From a checkpoint of a small transformer trained on Wikipedia: MLP 448 SwiGLU, vocabulary 1094.
MLP neurons of a small language model. Each row is named by its layer, matrix (gate and up: input weights) and neuron, and shows model dimensions 32-159. Each number is 50 + 10 x the weight over its row's rms, rounded and kept within 0 to 99. A neuron's up and down rows have the sign that makes its largest values positive.
After each neuron's rows, "fires on" lists the tokens most often at its 100 highest values on Wikipedia text that the model never trained on.

L4.gate271:49 47 54 38 62 49 44 60 44 53 54 57 33 60 54 56 41 38 60 68 49 46 39 60 61 55 50 34 35 46 52 38 64 29 44 39 52 53 32 39 38 41 53 38 48 34 52 55 46 57 42 55 61 42 41 45 57 53 55 55 48 55 71 55 50 65 41 62 54 32 43 58 61 37 46 47 38 53 41 55 37 51 49 51 51 58 66 48 59 46 47 67 51 67 45 37 36 65 39 50 39 55 57 55 63 59 53 50 60 55 44 44 46 60 40 42 43 28 56 38 62 42 55 34 39 73 49 46
L4.up271:55 45 51 41 60 52 41 59 42 59 52 58 30 62 57 54 35 39 45 56 54 46 44 59 67 59 45 37 46 39 47 37 61 31 38 40 51 52 38 31 33 42 50 26 47 37 47 58 57 57 50 44 55 37 41 30 58 44 49 57 41 50 68 55 42 56 46 65 50 38 35 51 60 42 43 43 48 51 37 54 34 50 50 58 61 59 65 40 61 52 29 67 37 67 46 38 37 61 40 44 43 52 60 60 64 57 52 60 61 49 51 48 51 56 27 48 44 40 55 41 57 35 53 35 33 65 51 41
fires on: "an"

L6.gate276:41 54 32 59 57 45 61 49 68 58 51 47 48 50 50 43 26 37 73 49 59 40 40 53 42 38 60 38 54 61 43 59 43 26 54 53 37 38 47 40 55 46 45 63 55 37 42 68 38 52 68 52 41 33 69 47 56 67 47 54 59 35 42 63 72 40 52 59 45 45 49 51 43 38 53 53 44 43 55 60 45 53 56 56 59 40 68 53 59 38 46 32 53 49 48 51 52 48 62 31 35 42 48 48 36 40 41 71 62 50 53 68 29 47 42 46 66 46 50 53 48 46 47 56 63 56 34 51
L6.up276:42 47 44 53 71 50 43 64 39 50 48 45 72 29 29 44 36 51 44 54 47 36 41 42 52 37 43 60 34 42 51 20 54 39 59 35 55 50 35 51 47 53 48 46 44 58 65 59 53 44 52 41 55 58 60 53 51 44 46 60 49 65 66 50 36 48 43 47 37 45 56 36 60 46 67 54 35 54 42 42 59 57 50 56 54 40 62 51 49 54 40 44 52 33 52 69 57 58 48 55 37 38 38 54 40 57 50 62 46 43 55 44 58 61 63 58 51 50 48 58 56 46 50 49 64 50 55 45
fires on: " or", "ob"

L22.gate186:50 32 56 47 54 49 54 36 67 26 37 35 48 56 59 42 50 51 35 56 48 54 42 52 44 37 68 47 36 46 55 42 38 63 50 60 44 39 46 50 48 25 43 44 60 44 58 51 62 47 59 50 33 50 63 48 59 55 42 44 54 47 42 35 57 67 49 55 58 62 63 55 66 53 56 60 65 62 50 34 56 43 52 72 56 44 54 62 26 45 49 38 52 51 37 45 45 45 70 38 40 34 60 56 61 46 62 48 52 61 41 41 54 61 33 54 56 59 49 49 44 58 41 54 54 53 29 47
L22.up186:42 50 48 35 59 55 54 58 56 59 58 61 45 41 53 43 59 79 37 55 53 48 23 69 60 41 40 48 43 47 56 44 41 50 56 61 52 33 53 59 71 48 53 41 43 61 48 43 48 64 59 45 64 67 49 53 39 49 55 48 52 46 50 42 75 64 52 54 57 37 60 52 50 58 43 59 48 40 62 52 61 73 67 63 28 49 51 72 38 40 49 54 56 42 52 56 57 49 51 46 62 42 70 42 62 49 49 64 32 58 64 42 49 58 48 56 66 61 67 62 41 49 56 52 57 44 62 57
fires on: "t", "ant", "ine", "s", "inn", "in"

L5.gate58:62 65 46 51 62 46 47 39 65 64 39 30 55 58 54 58 65 39 49 53 55 48 33 66 54 55 59 40 68 63 49 59 59 46 52 53 43 49 51 58 45 57 52 58 46 54 49 31 37 57 55 62 57 38 50 60 29 43 57 36 42 65 48 67 53 59 28 63 58 50 62 62 50 32 48 44 39 61 54 43 44 43 45 50 44 33 42 26 60 51 51 44 47 50 56 40 59 39 52 47 50 40 44 36 50 68 45 32 67 69 65 48 51 44 55 56 50 37 56 46 55 55 39 54 38 51 51 65
L5.up58:51 60 59 73 56 35 36 58 61 52 55 48 57 47 45 51 63 50 51 72 64 67 34 62 58 65 50 41 55 64 56 46 62 49 45 49 57 40 32 30 55 48 61 46 37 39 42 28 52 43 48 59 48 49 51 63 37 33 55 33 46 53 59 52 46 44 31 50 49 37 56 59 58 52 54 45 45 60 43 37 37 49 49 45 50 36 55 55 60 26 35 46 54 36 57 57 49 43 50 44 59 43 37 51 36 42 58 51 61 46 54 49 43 41 51 48 64 29 66 71 44 59 26 52 34 66 50 58
fires on: "ab", " elect", "lect", " se"

L9.gate315:48 42 61 41 65 53 33 49 40 58 53 62 23 67 47 45 47 47 38 57 52 38 50 53 65 56 40 36 37 56 36 45 60 53 48 45 35 55 47 44 41 43 58 48 47 39 38 57 58 51 54 33 61 47 36 46 61 54 33 41 34 42 55 49 46 36 35 59 46 31 45 42 51 40 55 50 37 44 43 46 51 46 53 58 63 52 47 59 62 62 48 57 47 53 27 46 35 64 33 41 52 40 51 70 52 50 59 54 49 54 57 61 58 56 40 40 29 45 52 40 53 36 44 24 48 76 45 38
L9.up315:54 56 57 39 56 47 54 46 35 46 49 32 40 53 55 50 49 33 43 63 71 54 44 66 62 44 39 33 38 63 35 32 52 38 64 45 51 52 45 37 46 64 58 42 54 66 37 43 49 54 37 60 62 49 43 43 45 42 42 44 34 46 46 58 45 61 51 57 47 50 41 48 62 36 42 41 36 57 40 56 48 42 66 50 64 64 61 35 58 37 61 58 41 42 46 52 31 51 37 58 53 67 50 54 58 57 45 47 73 60 50 46 47 51 33 46 54 42 61 41 72 42 48 33 34 57 37 46
fires on: "an"

L12.gate266:59 49 60 55 55 47 33 52 63 52 52 52 51 52 33 45 51 51 51 49 51 59 40 44 53 40 61 61 66 52 65 62 37 48 48 52 61 51 54 47 55 46 38 66 64 46 43 42 47 54 63 52 45 60 52 50 45 39 38 44 54 61 60 49 45 56 50 49 54 54 51 49 54 42 54 58 39 53 38 66 37 54 35 58 49 58 58 44 41 35 43 66 33 29 51 43 54 24 39 56 52 36 44 48 46 61 53 69 52 61 32 43 35 43 49 54 43 47 56 32 38 54 44 39 31 44 37 33
L12.up266:50 65 55 67 46 62 50 56 47 60 56 54 49 56 56 48 66 26 59 34 59 55 39 48 43 54 36 35 66 47 72 50 44 54 47 59 51 47 57 43 56 43 57 54 44 35 42 50 54 56 55 60 60 35 71 64 56 45 51 50 43 47 54 36 30 56 42 73 45 58 58 61 55 55 55 48 36 69 36 50 58 55 31 50 52 70 28 68 66 42 46 41 66 45 49 64 54 47 46 82 71 40 60 56 57 41 69 47 63 49 55 45 36 46 59 48 57 41 52 46 53 43 50 62 52 45 55 51
fires on: " bec", "ec", " was"

L8.gate129:33 58 42 59 35 50 45 53 47 37 58 43 51 43 41 45 50 43 70 43 59 52 52 64 70 32 63 52 43 38 49 52 69 38 56 52 54 39 42 44 48 53 43 53 44 40 49 51 39 45 74 69 46 56 48 55 52 69 49 44 53 53 43 72 56 35 47 56 54 47 55 29 55 49 47 66 38 59 64 55 47 50 47 52 66 46 71 67 41 40 50 37 38 36 55 43 37 60 52 35 54 47 47 43 45 52 34 57 61 51 68 50 50 77 38 62 58 21 47 57 54 43 35 47 46 67 52 37
L8.up129:67 34 43 52 39 50 42 49 33 56 42 51 64 35 45 56 41 55 59 45 54 48 50 62 54 53 49 44 42 42 41 48 30 39 54 36 40 69 47 49 45 58 49 43 42 47 64 77 32 32 63 52 48 56 31 51 60 44 34 60 68 51 62 57 65 57 59 33 46 66 34 38 54 33 54 55 38 52 46 56 52 43 59 48 40 34 61 54 24 45 53 54 57 34 57 46 55 49 51 40 35 50 46 64 52 55 36 54 51 59 62 38 47 59 59 54 60 51 45 42 38 40 60 36 58 57 42 73
fires on: " or"

L6.gate204:59 47 44 41 66 57 47 54 53 56 50 51 32 62 50 52 69 41 56 52 60 38 69 45 48 74 58 48 49 34 43 49 61 68 60 57 36 60 45 52 49 42 60 52 62 51 68 47 52 45 21 42 42 42 60 51 29 53 59 33 52 39 57 73 56 49 52 34 39 49 60 54 27 63 55 60 43 35 53 44 51 58 48 42 72 52 57 41 46 36 63 43 58 50 47 59 46 38 38 55 50 43 42 53 54 48 45 60 54 63 43 55 46 37 46 48 56 47 55 41 56 59 43 44 58 42 40 31
L6.up204:46 31 33 49 39 49 72 49 51 36 48 41 39 59 44 41 45 39 66 57 49 57 48 32 50 58 68 57 65 39 36 46 45 58 32 56 38 60 67 61 52 41 50 68 55 57 42 57 44 45 62 64 52 56 33 56 69 40 49 49 48 49 57 62 43 37 32 54 36 54 38 51 45 50 37 47 66 51 64 52 65 35 69 26 49 51 62 49 60 50 68 58 57 47 36 55 39 60 58 50 46 50 60 46 47 59 44 64 60 50 51 50 38 50 62 63 59 46 43 53 45 44 62 42 36 56 30 62
fires on: " the", " was", " s", " a", " and", "==\n\n"

L18.gate195:60 39 59 55 38 32 51 60 62 50 48 46 35 33 57 43 62 61 48 68 48 44 58 55 59 59 55 44 45 56 54 62 42 58 59 45 25 56 57 54 73 38 36 44 63 68 53 47 39 52 44 58 43 55 56 47 52 45 39 51 79 35 61 42 66 45 31 67 43 51 59 43 37 47 49 69 40 52 41 55 42 46 26 48 57 64 55 58 49 49 73 43 52 48 40 46 59 43 51 49 41 27 55 40 46 62 45 40 44 52 62 51 49 64 53 32 54 41 48 40 41 57 49 57 42 42 28 40
L18.up195:64 42 63 63 32 44 42 56 49 53 51 57 41 30 51 53 43 67 50 53 60 47 40 50 62 39 52 57 42 45 51 60 49 38 56 38 39 45 59 64 59 34 48 64 62 57 52 48 57 50 45 49 40 56 50 31 48 29 48 71 71 34 67 57 57 40 52 79 42 58 56 37 43 51 42 56 47 62 60 59 40 37 26 46 51 52 45 63 52 53 65 58 74 45 49 45 51 52 45 45 46 48 56 51 56 64 46 35 61 36 37 41 38 33 63 44 51 49 61 46 49 48 46 56 46 37 36 51
fires on: "per", " was", " spec", " been", "\n"

L11.gate302:57 72 45 48 53 26 22 37 44 40 58 45 53 54 51 43 36 30 45 46 40 62 47 42 53 49 54 49 52 59 49 61 30 37 68 35 51 45 38 50 51 43 53 50 59 42 54 59 50 39 52 47 58 65 52 48 45 40 40 59 41 62 57 41 44 68 51 49 47 41 54 40 59 36 54 69 56 61 44 40 55 44 35 44 52 53 37 57 71 42 57 45 45 28 56 43 37 32 52 53 35 30 55 53 57 67 59 43 58 48 55 51 51 46 61 71 44 62 52 59 54 51 44 33 47 54 39 50
L11.up302:66 67 65 53 65 31 64 54 38 40 49 53 52 66 58 59 54 48 54 36 52 62 37 33 56 51 46 44 63 53 53 52 35 44 55 49 58 43 49 34 64 38 37 59 54 47 26 55 71 39 51 47 41 59 36 56 55 49 61 52 47 43 34 48 37 46 45 53 45 38 60 40 40 57 61 55 63 62 48 49 39 51 48 61 50 58 42 49 50 51 58 35 44 42 69 52 40 49 55 47 55 48 44 59 37 58 40 60 41 57 61 47 14 41 40 45 48 37 61 44 37 47 28 39 61 59 36 50
fires on: " sup", " reg", "ec", " sec", "up", "uc"

L10.gate87:55 50 55 54 59 53 27 47 42 40 53 60 47 49 55 39 59 51 50 38 48 42 46 57 42 53 53 66 47 38 47 47 53 55 50 60 51 47 50 33 38 45 37 37 49 54 53 55 42 34 58 50 50 45 38 29 45 46 36 52 58 38 44 61 46 36 30 37 71 58 29 50 49 47 58 64 45 45 54 52 46 51 46 57 37 26 57 42 59 54 59 28 51 51 37 54 59 56 59 64 65 43 60 57 71 63 42 72 33 52 36 53 43 62 55 59 49 32 48 57 64 55 40 47 53 50 38 58
L10.up87:58 49 48 60 67 47 43 52 50 50 61 75 38 37 51 26 61 38 51 35 45 46 62 52 48 49 46 44 53 35 46 62 56 64 33 49 53 59 46 61 42 26 49 38 39 53 52 51 42 37 58 63 52 59 64 42 62 53 44 46 52 45 33 53 40 40 34 31 57 49 25 48 55 46 37 41 64 57 58 54 35 46 32 58 48 22 44 39 57 40 73 39 55 52 42 66 63 54 48 52 60 59 53 56 61 34 50 68 34 48 45 52 47 56 58 52 49 49 52 49 56 65 50 56 56 29 56 61
fires on: "ach", "ater", "_"

L9.gate156:42 53 42 47 66 43 53 37 59 38 52 61 51 48 57 35 44 59 62 49 65 52 50 57 44 35 46 54 52 41 40 37 71 44 68 48 54 27 51 51 51 34 54 45 61 45 50 35 41 51 62 56 36 33 60 56 56 43 66 62 58 49 45 62 41 53 30 63 54 44 43 52 41 38 55 33 35 47 48 61 65 42 52 49 45 46 62 66 53 58 49 33 60 46 43 44 60 40 58 44 57 54 68 60 52 50 58 53 42 29 40 61 42 65 39 55 65 44 46 40 50 54 56 46 43 53 50 48
L9.up156:71 47 54 61 53 55 39 52 62 48 55 47 79 46 61 41 40 69 44 57 60 44 60 49 36 61 44 40 53 61 53 37 45 49 57 51 56 45 37 48 61 60 41 61 57 54 59 47 57 52 51 48 67 66 79 67 65 47 42 54 47 60 31 39 38 62 58 55 66 42 44 46 52 64 48 52 30 48 51 61 56 36 54 47 62 49 57 52 47 61 39 45 39 62 48 40 50 42 41 61 51 53 43 71 56 54 44 68 45 43 38 38 50 58 73 50 51 60 39 48 56 71 59 60 45 50 43 55
fires on: " University", "ield", " City", " an", "iversity", " a"

L14.gate305:39 54 63 60 49 36 46 46 69 37 44 42 60 40 59 42 48 60 57 56 42 50 30 46 37 66 43 38 51 48 48 54 78 39 47 47 57 31 54 54 66 40 43 44 45 46 35 30 31 38 50 56 51 42 51 56 37 54 57 55 40 49 44 58 50 44 50 62 47 35 67 47 59 45 62 60 51 41 43 55 45 46 45 45 31 55 31 46 48 58 54 35 45 36 52 55 43 43 50 59 59 33 34 55 61 54 61 56 32 60 39 50 57 53 67 48 36 55 53 47 52 53 35 51 55 50 51 35
L14.up305:49 55 45 54 55 57 37 44 35 25 61 54 56 37 50 42 60 71 55 49 43 47 41 54 53 60 37 51 54 52 57 52 50 51 41 41 66 44 55 50 62 37 42 50 66 37 49 72 49 54 50 61 40 55 56 71 63 50 44 50 36 57 54 50 52 25 58 49 54 30 60 43 67 61 58 56 55 55 32 39 50 35 41 25 31 36 41 43 46 51 53 38 51 45 47 48 47 30 30 39 34 49 40 56 58 45 55 54 56 65 24 41 48 51 67 46 46 55 51 60 39 49 57 50 41 57 45 56
fires on: " cont", " inter", " def", " reg", " se"

L12.gate109:57 60 46 62 23 48 52 71 33 47 44 37 66 36 50 37 45 49 68 45 54 64 56 49 60 32 38 41 48 55 45 52 53 38 62 39 49 59 38 44 38 46 49 50 46 45 63 49 36 36 76 33 43 53 59 52 54 58 58 47 62 46 56 45 43 37 37 63 71 54 54 31 48 36 55 70 38 55 45 50 38 62 44 44 57 30 57 46 44 53 41 45 52 51 55 59 46 60 45 44 38 41 64 42 59 43 50 46 40 57 61 58 46 60 37 57 52 24 57 36 53 40 45 45 59 69 57 56
L12.up109:51 49 59 64 38 52 61 55 55 54 30 52 51 45 37 39 34 46 52 50 59 62 53 55 64 36 46 43 33 57 41 41 48 42 58 48 65 49 40 32 34 50 53 42 35 37 68 49 30 40 69 48 60 55 52 44 53 71 37 53 63 54 58 51 61 56 54 71 60 44 41 53 62 36 57 56 48 50 51 59 48 56 57 40 72 25 65 53 43 46 40 46 54 33 57 40 46 54 43 42 57 55 49 42 40 43 45 38 52 43 51 62 40 55 53 75 63 41 52 50 30 54 61 42 58 73 56 69
fires on: " or", " to", " &", " and"

L9.gate173:61 58 55 53 52 48 12 47 50 43 42 30 45 54 51 76 56 47 51 47 48 59 43 49 50 55 32 41 63 45 32 47 36 38 45 43 63 39 38 54 58 48 49 53 40 49 47 53 36 39 53 60 47 60 65 46 38 42 60 59 48 57 57 50 24 44 34 69 53 41 64 43 50 52 57 68 40 59 34 38 46 39 28 41 47 55 41 43 64 45 56 40 40 56 46 46 53 29 57 43 42 40 51 54 66 49 65 65 62 56 68 47 59 47 41 45 64 35 38 46 49 44 36 42 48 62 54 54
L9.up173:70 80 52 57 61 49 34 53 43 40 62 51 65 44 48 54 67 35 32 67 64 54 59 58 60 61 56 36 58 67 49 41 49 50 68 54 59 27 50 30 61 48 54 42 48 40 47 50 61 42 48 47 49 36 52 75 44 41 44 56 52 36 48 51 42 53 43 48 41 43 60 53 60 55 53 40 57 43 45 41 56 44 44 42 43 52 33 43 35 42 64 39 55 34 57 54 47 38 52 37 43 45 44 45 49 40 49 61 52 66 42 35 34 46 65 42 46 39 52 54 58 66 39 60 39 60 45 50
fires on: " part", " reg", " elect"

L21.gate186:58 42 39 47 45 51 43 41 65 41 54 47 35 24 50 54 47 51 45 37 47 50 40 38 33 53 49 54 44 53 54 53 54 62 40 43 58 62 42 41 39 35 54 47 65 63 49 53 52 61 59 31 46 40 83 55 44 55 74 53 58 62 61 46 44 60 50 55 49 72 59 71 43 47 58 42 35 34 60 46 69 32 51 65 47 38 57 59 39 42 42 40 39 37 56 36 45 68 46 45 52 42 62 39 51 54 49 46 54 62 52 55 49 45 61 68 53 49 59 37 56 55 44 52 57 59 44 44
L21.up186:47 72 24 47 50 41 67 45 55 67 49 64 40 68 33 65 63 45 58 26 55 40 26 48 53 36 44 44 30 42 55 40 39 45 51 54 53 37 44 52 58 64 57 43 54 59 48 39 46 48 57 37 56 46 52 59 40 60 49 34 54 51 38 45 51 51 54 52 43 40 57 55 34 55 57 44 33 41 43 59 62 52 55 63 56 27 47 42 42 39 56 49 57 37 52 63 49 51 47 58 36 52 56 35 74 46 44 53 51 62 42 61 63 66 54 50 41 48 46 44 61 57 39 69 57 37 31 46
fires on: "t", "r", "sh", "s", "j", "ation"

L22.gate245:38 57 44 45 44 62 50 59 31 41 59 40 60 55 45 49 59 63 74 49 55 46 44 53 48 52 52 46 47 43 27 82 49 29 63 59 51 50 53 42 45 47 39 38 44 43 43 41 46 38 80 51 42 31 50 50 59 53 46 34 60 39 43 54 58 37 29 44 70 42 58 34 52 40 36 74 45 51 66 47 43 52 51 48 63 50 62 64 54 46 40 61 34 55 38 41 58 38 50 37 53 57 48 53 53 59 49 44 59 53 57 56 48 61 54 54 69 40 61 54 54 42 48 54 60 58 49 48
L22.up245:65 47 68 50 62 54 54 54 50 11 46 55 43 39 53 55 32 43 56 32 57 55 46 67 51 56 34 40 51 53 45 48 40 59 50 67 57 43 75 32 44 56 54 69 31 45 50 54 54 48 51 44 46 59 51 58 54 30 56 45 51 52 61 58 52 65 74 49 51 67 45 47 57 41 57 68 57 52 56 50 41 47 51 48 63 27 33 56 54 39 58 60 41 57 53 61 65 52 54 43 54 53 52 57 53 60 41 43 58 49 39 53 38 50 41 57 50 40 41 50 52 33 52 39 54 64 54 43
fires on: " or", " Or", "ix", "ther", "ir", " and"

L3.gate246:52 52 63 40 68 55 33 45 57 58 62 28 41 41 42 53 52 36 37 37 40 42 43 51 48 44 22 53 61 33 41 40 43 45 45 59 56 33 51 29 55 48 56 49 51 35 50 47 49 48 51 51 39 43 29 59 59 39 33 54 39 51 56 55 36 53 32 62 51 35 65 54 68 53 42 49 46 59 46 41 32 34 43 49 59 55 52 41 22 47 45 54 40 43 46 66 50 48 55 37 45 36 51 59 67 66 61 57 39 60 33 35 60 44 49 61 48 46 45 42 61 38 36 53 55 63 35 45
L3.up246:67 62 54 40 69 56 40 39 38 58 37 45 53 72 54 34 49 43 37 40 53 51 43 32 60 53 28 53 51 56 56 44 50 50 33 58 59 32 51 41 63 58 62 52 48 49 30 59 62 43 53 63 51 54 42 60 49 64 35 53 37 64 50 49 22 55 39 61 43 33 60 45 49 48 50 60 41 56 32 49 50 35 49 59 48 65 41 45 36 52 54 36 52 42 51 44 30 54 41 60 44 57 46 65 51 43 58 42 47 65 40 38 57 49 52 36 53 49 58 74 54 49 40 51 45 41 61 44
fires on: " sp", " reg", "ines"

L17.gate45:51 49 53 47 45 39 51 52 69 46 55 55 43 52 47 36 65 52 54 49 46 49 46 66 49 48 50 58 66 56 52 38 58 60 57 54 48 47 59 46 52 37 50 38 24 47 51 34 53 54 65 54 50 47 63 50 49 58 41 50 64 43 45 65 49 53 41 51 55 57 30 23 43 48 52 63 59 53 42 59 43 40 43 68 56 47 65 68 53 44 57 38 75 55 32 48 66 56 40 49 49 53 57 52 68 50 45 53 57 61 32 68 35 73 63 44 60 33 55 58 55 61 51 42 51 52 55 48
L17.up45:62 53 50 63 57 28 35 55 65 52 56 65 60 57 50 44 60 53 60 60 33 36 46 42 33 50 60 46 75 53 55 46 53 51 54 41 57 55 46 56 56 36 54 28 60 41 50 46 46 41 66 53 48 50 62 53 43 27 45 37 65 60 28 68 50 47 41 35 56 63 56 56 42 46 49 48 46 49 57 54 39 45 59 46 20 31 45 38 56 55 46 53 44 59 37 57 58 52 53 40 59 45 40 54 50 65 53 53 58 44 46 41 55 58 48 46 52 46 43 53 65 38 56 57 52 47 35 57
fires on: "ater", "=", "+", "ach", "oll"

L15.gate56:60 56 48 50 40 35 63 66 65 52 35 45 35 61 35 47 44 46 52 67 63 63 59 42 45 43 56 50 55 29 47 53 49 47 59 82 32 52 44 55 52 45 62 47 56 62 59 61 43 66 43 29 43 48 41 47 50 43 59 45 72 46 50 78 55 43 57 49 70 49 51 59 32 39 48 53 65 40 52 62 57 51 57 42 57 42 59 45 51 52 61 52 32 41 34 49 39 32 50 58 67 38 46 54 56 49 30 44 43 53 51 58 46 39 26 43 50 48 65 52 47 40 48 61 54 36 47 51
L15.up56:51 56 44 39 38 64 54 46 50 58 49 72 41 45 64 55 39 33 50 39 51 57 41 44 53 57 54 43 30 40 55 40 56 51 47 61 43 39 60 56 47 53 38 58 51 61 48 65 58 48 61 51 51 34 45 50 57 30 52 55 57 51 31 61 45 42 74 56 59 55 57 39 54 46 53 44 72 59 37 32 58 41 48 44 47 49 51 45 46 57 42 64 49 78 39 38 49 43 43 58 37 52 57 48 46 68 39 63 49 60 56 39 66 60 43 55 61 37 61 45 54 51 50 42 45 61 65 66
fires on: " and", ".", "'s", " s", "202", " of"

L5.gate154:52 35 50 48 46 54 43 49 44 52 55 40 28 50 47 44 62 59 49 60 35 48 39 49 55 43 39 43 52 45 41 37 61 41 39 61 45 47 50 24 43 54 62 35 44 54 46 46 59 47 63 54 58 40 58 57 57 41 50 55 44 34 60 54 53 43 48 49 36 21 52 39 57 50 41 59 66 39 47 53 67 34 47 48 46 35 54 62 44 56 42 51 44 54 61 39 49 54 21 47 47 38 50 47 37 53 58 75 43 50 41 73 37 62 47 39 42 52 42 40 43 54 28 44 50 54 56 51
L5.up154:43 49 37 23 40 53 53 43 63 60 40 61 25 51 64 57 60 39 48 55 46 39 52 39 39 53 52 39 40 65 36 35 49 32 51 48 52 42 26 58 40 43 39 33 51 47 48 54 35 43 48 52 63 50 36 64 63 68 53 52 39 47 67 50 59 57 48 36 44 47 43 52 52 52 41 43 41 36 48 49 40 36 52 46 61 48 44 43 48 61 49 53 54 48 65 56 32 70 43 49 49 45 37 41 50 62 68 43 57 78 48 60 43 55 48 64 54 37 41 44 54 48 46 21 50 55 42 34
fires on: "ran", " Fran", " John", "an"

L15.gate293:57 43 65 61 56 30 34 51 71 47 47 58 47 63 47 53 61 44 40 68 53 61 35 55 47 51 43 39 53 52 29 51 46 51 58 49 55 32 45 42 48 21 58 44 63 55 34 60 48 45 50 40 38 51 62 43 41 41 52 51 49 56 57 47 45 49 45 59 40 43 62 37 41 33 62 70 58 48 49 37 56 54 36 29 38 46 30 45 50 55 61 35 44 49 42 42 35 21 60 55 38 40 42 58 52 52 44 60 54 74 44 35 39 43 52 62 44 55 53 39 60 58 50 59 41 58 35 49
L15.up293:58 52 54 48 53 54 26 41 51 45 48 36 64 63 49 50 62 39 48 51 49 62 46 51 55 35 42 47 49 60 41 38 38 58 51 44 58 56 55 51 67 43 46 48 56 41 41 73 37 56 41 45 55 52 54 50 48 37 58 56 51 42 44 61 24 50 51 48 50 28 73 50 49 58 63 59 48 49 46 50 55 47 51 38 46 50 22 49 49 36 57 45 36 48 47 47 61 38 46 50 24 58 51 58 63 68 53 44 65 61 49 47 65 54 50 41 47 29 43 54 68 64 53 47 45 72 48 64
fires on: " reg", " spec", " Part", " trans", " sup"

L12.gate19:47 59 39 55 38 67 48 48 63 54 37 58 33 38 59 47 45 69 50 41 56 48 56 44 35 51 52 44 51 49 33 50 47 60 51 72 48 57 37 41 39 48 42 49 47 47 52 46 58 60 47 50 57 47 67 57 67 61 29 57 61 39 38 68 52 55 41 78 49 37 31 51 38 68 58 54 55 49 59 52 60 41 67 48 67 44 57 63 58 52 41 51 44 49 55 37 37 54 51 56 34 37 49 52 67 48 53 59 46 42 41 35 29 48 41 41 67 56 38 52 53 63 61 42 51 49 46 65
L12.up19:52 64 48 64 51 48 45 36 61 55 37 55 46 43 56 38 42 67 40 37 51 44 52 47 35 43 51 45 49 48 56 51 44 58 52 67 46 58 40 29 49 44 26 58 55 66 48 42 55 54 51 37 50 47 66 40 57 56 42 67 71 41 52 62 59 51 42 64 61 44 44 57 28 52 50 48 45 56 46 54 65 35 65 54 62 33 46 54 49 49 43 58 45 49 49 42 47 62 44 47 27 37 44 44 70 57 64 52 41 28 40 47 44 38 51 44 67 45 31 53 52 66 47 45 49 56 29 71
fires on: "wn", " University", " City"

L2.gate76:49 44 49 62 49 54 55 31 61 36 57 42 40 61 46 42 59 35 54 30 51 48 23 60 46 35 55 49 59 28 56 58 64 50 61 55 44 43 49 53 45 45 43 44 34 37 39 39 38 42 41 43 58 67 62 49 61 40 44 45 57 43 30 52 49 40 43 47 49 67 43 34 50 54 27 58 56 72 49 60 43 52 48 58 57 39 53 43 28 45 58 36 46 58 56 64 60 41 46 54 67 51 53 60 68 49 35 52 66 46 46 52 37 66 46 62 40 47 52 47 61 37 38 44 50 60 48 50
L2.up76:79 60 40 54 71 42 51 53 54 58 65 56 27 34 57 21 51 41 45 48 36 54 43 41 47 63 41 45 46 46 54 44 60 43 48 54 48 42 51 43 39 40 41 43 34 55 66 62 27 53 59 70 60 36 54 36 35 60 57 50 43 16 37 44 46 46 47 46 52 34 46 52 50 47 51 54 53 46 58 38 45 39 59 46 41 40 54 42 60 63 64 44 37 47 34 49 47 57 56 52 50 49 31 44 40 35 43 58 57 35 52 37 42 64 56 43 60 55 54 43 51 34 66 52 51 37 39 64
fires on: "ater", "oth", "ach", "6", " sy"

L12.gate345:81 54 59 61 47 68 65 73 44 52 43 59 49 49 50 51 60 46 46 66 48 50 52 66 45 41 62 54 50 39 46 56 56 51 39 54 50 59 63 66 48 48 42 62 65 52 56 51 51 62 56 40 34 69 60 52 56 43 33 59 52 54 55 42 47 48 49 44 52 53 53 64 44 56 39 46 38 26 50 60 39 47 35 56 57 65 50 61 41 38 58 59 46 58 55 56 48 48 49 54 31 46 71 31 40 45 48 52 55 47 63 33 43 33 75 37 59 44 63 35 58 59 55 49 52 53 38 44
L12.up345:48 52 60 64 45 57 58 57 37 14 52 57 41 36 43 43 66 41 57 50 45 51 52 60 38 42 42 59 56 58 56 44 46 35 52 68 60 43 51 69 71 52 54 65 41 32 53 46 55 57 58 37 41 52 78 56 47 38 45 60 58 38 44 60 33 53 43 59 56 48 48 45 63 59 40 60 56 47 35 47 50 38 46 53 39 42 60 56 46 56 39 47 45 38 58 45 51 67 46 53 60 40 52 60 53 50 60 67 58 43 44 39 41 44 55 37 55 41 74 24 52 44 41 66 47 55 38 55
fires on: " were", " was", " are"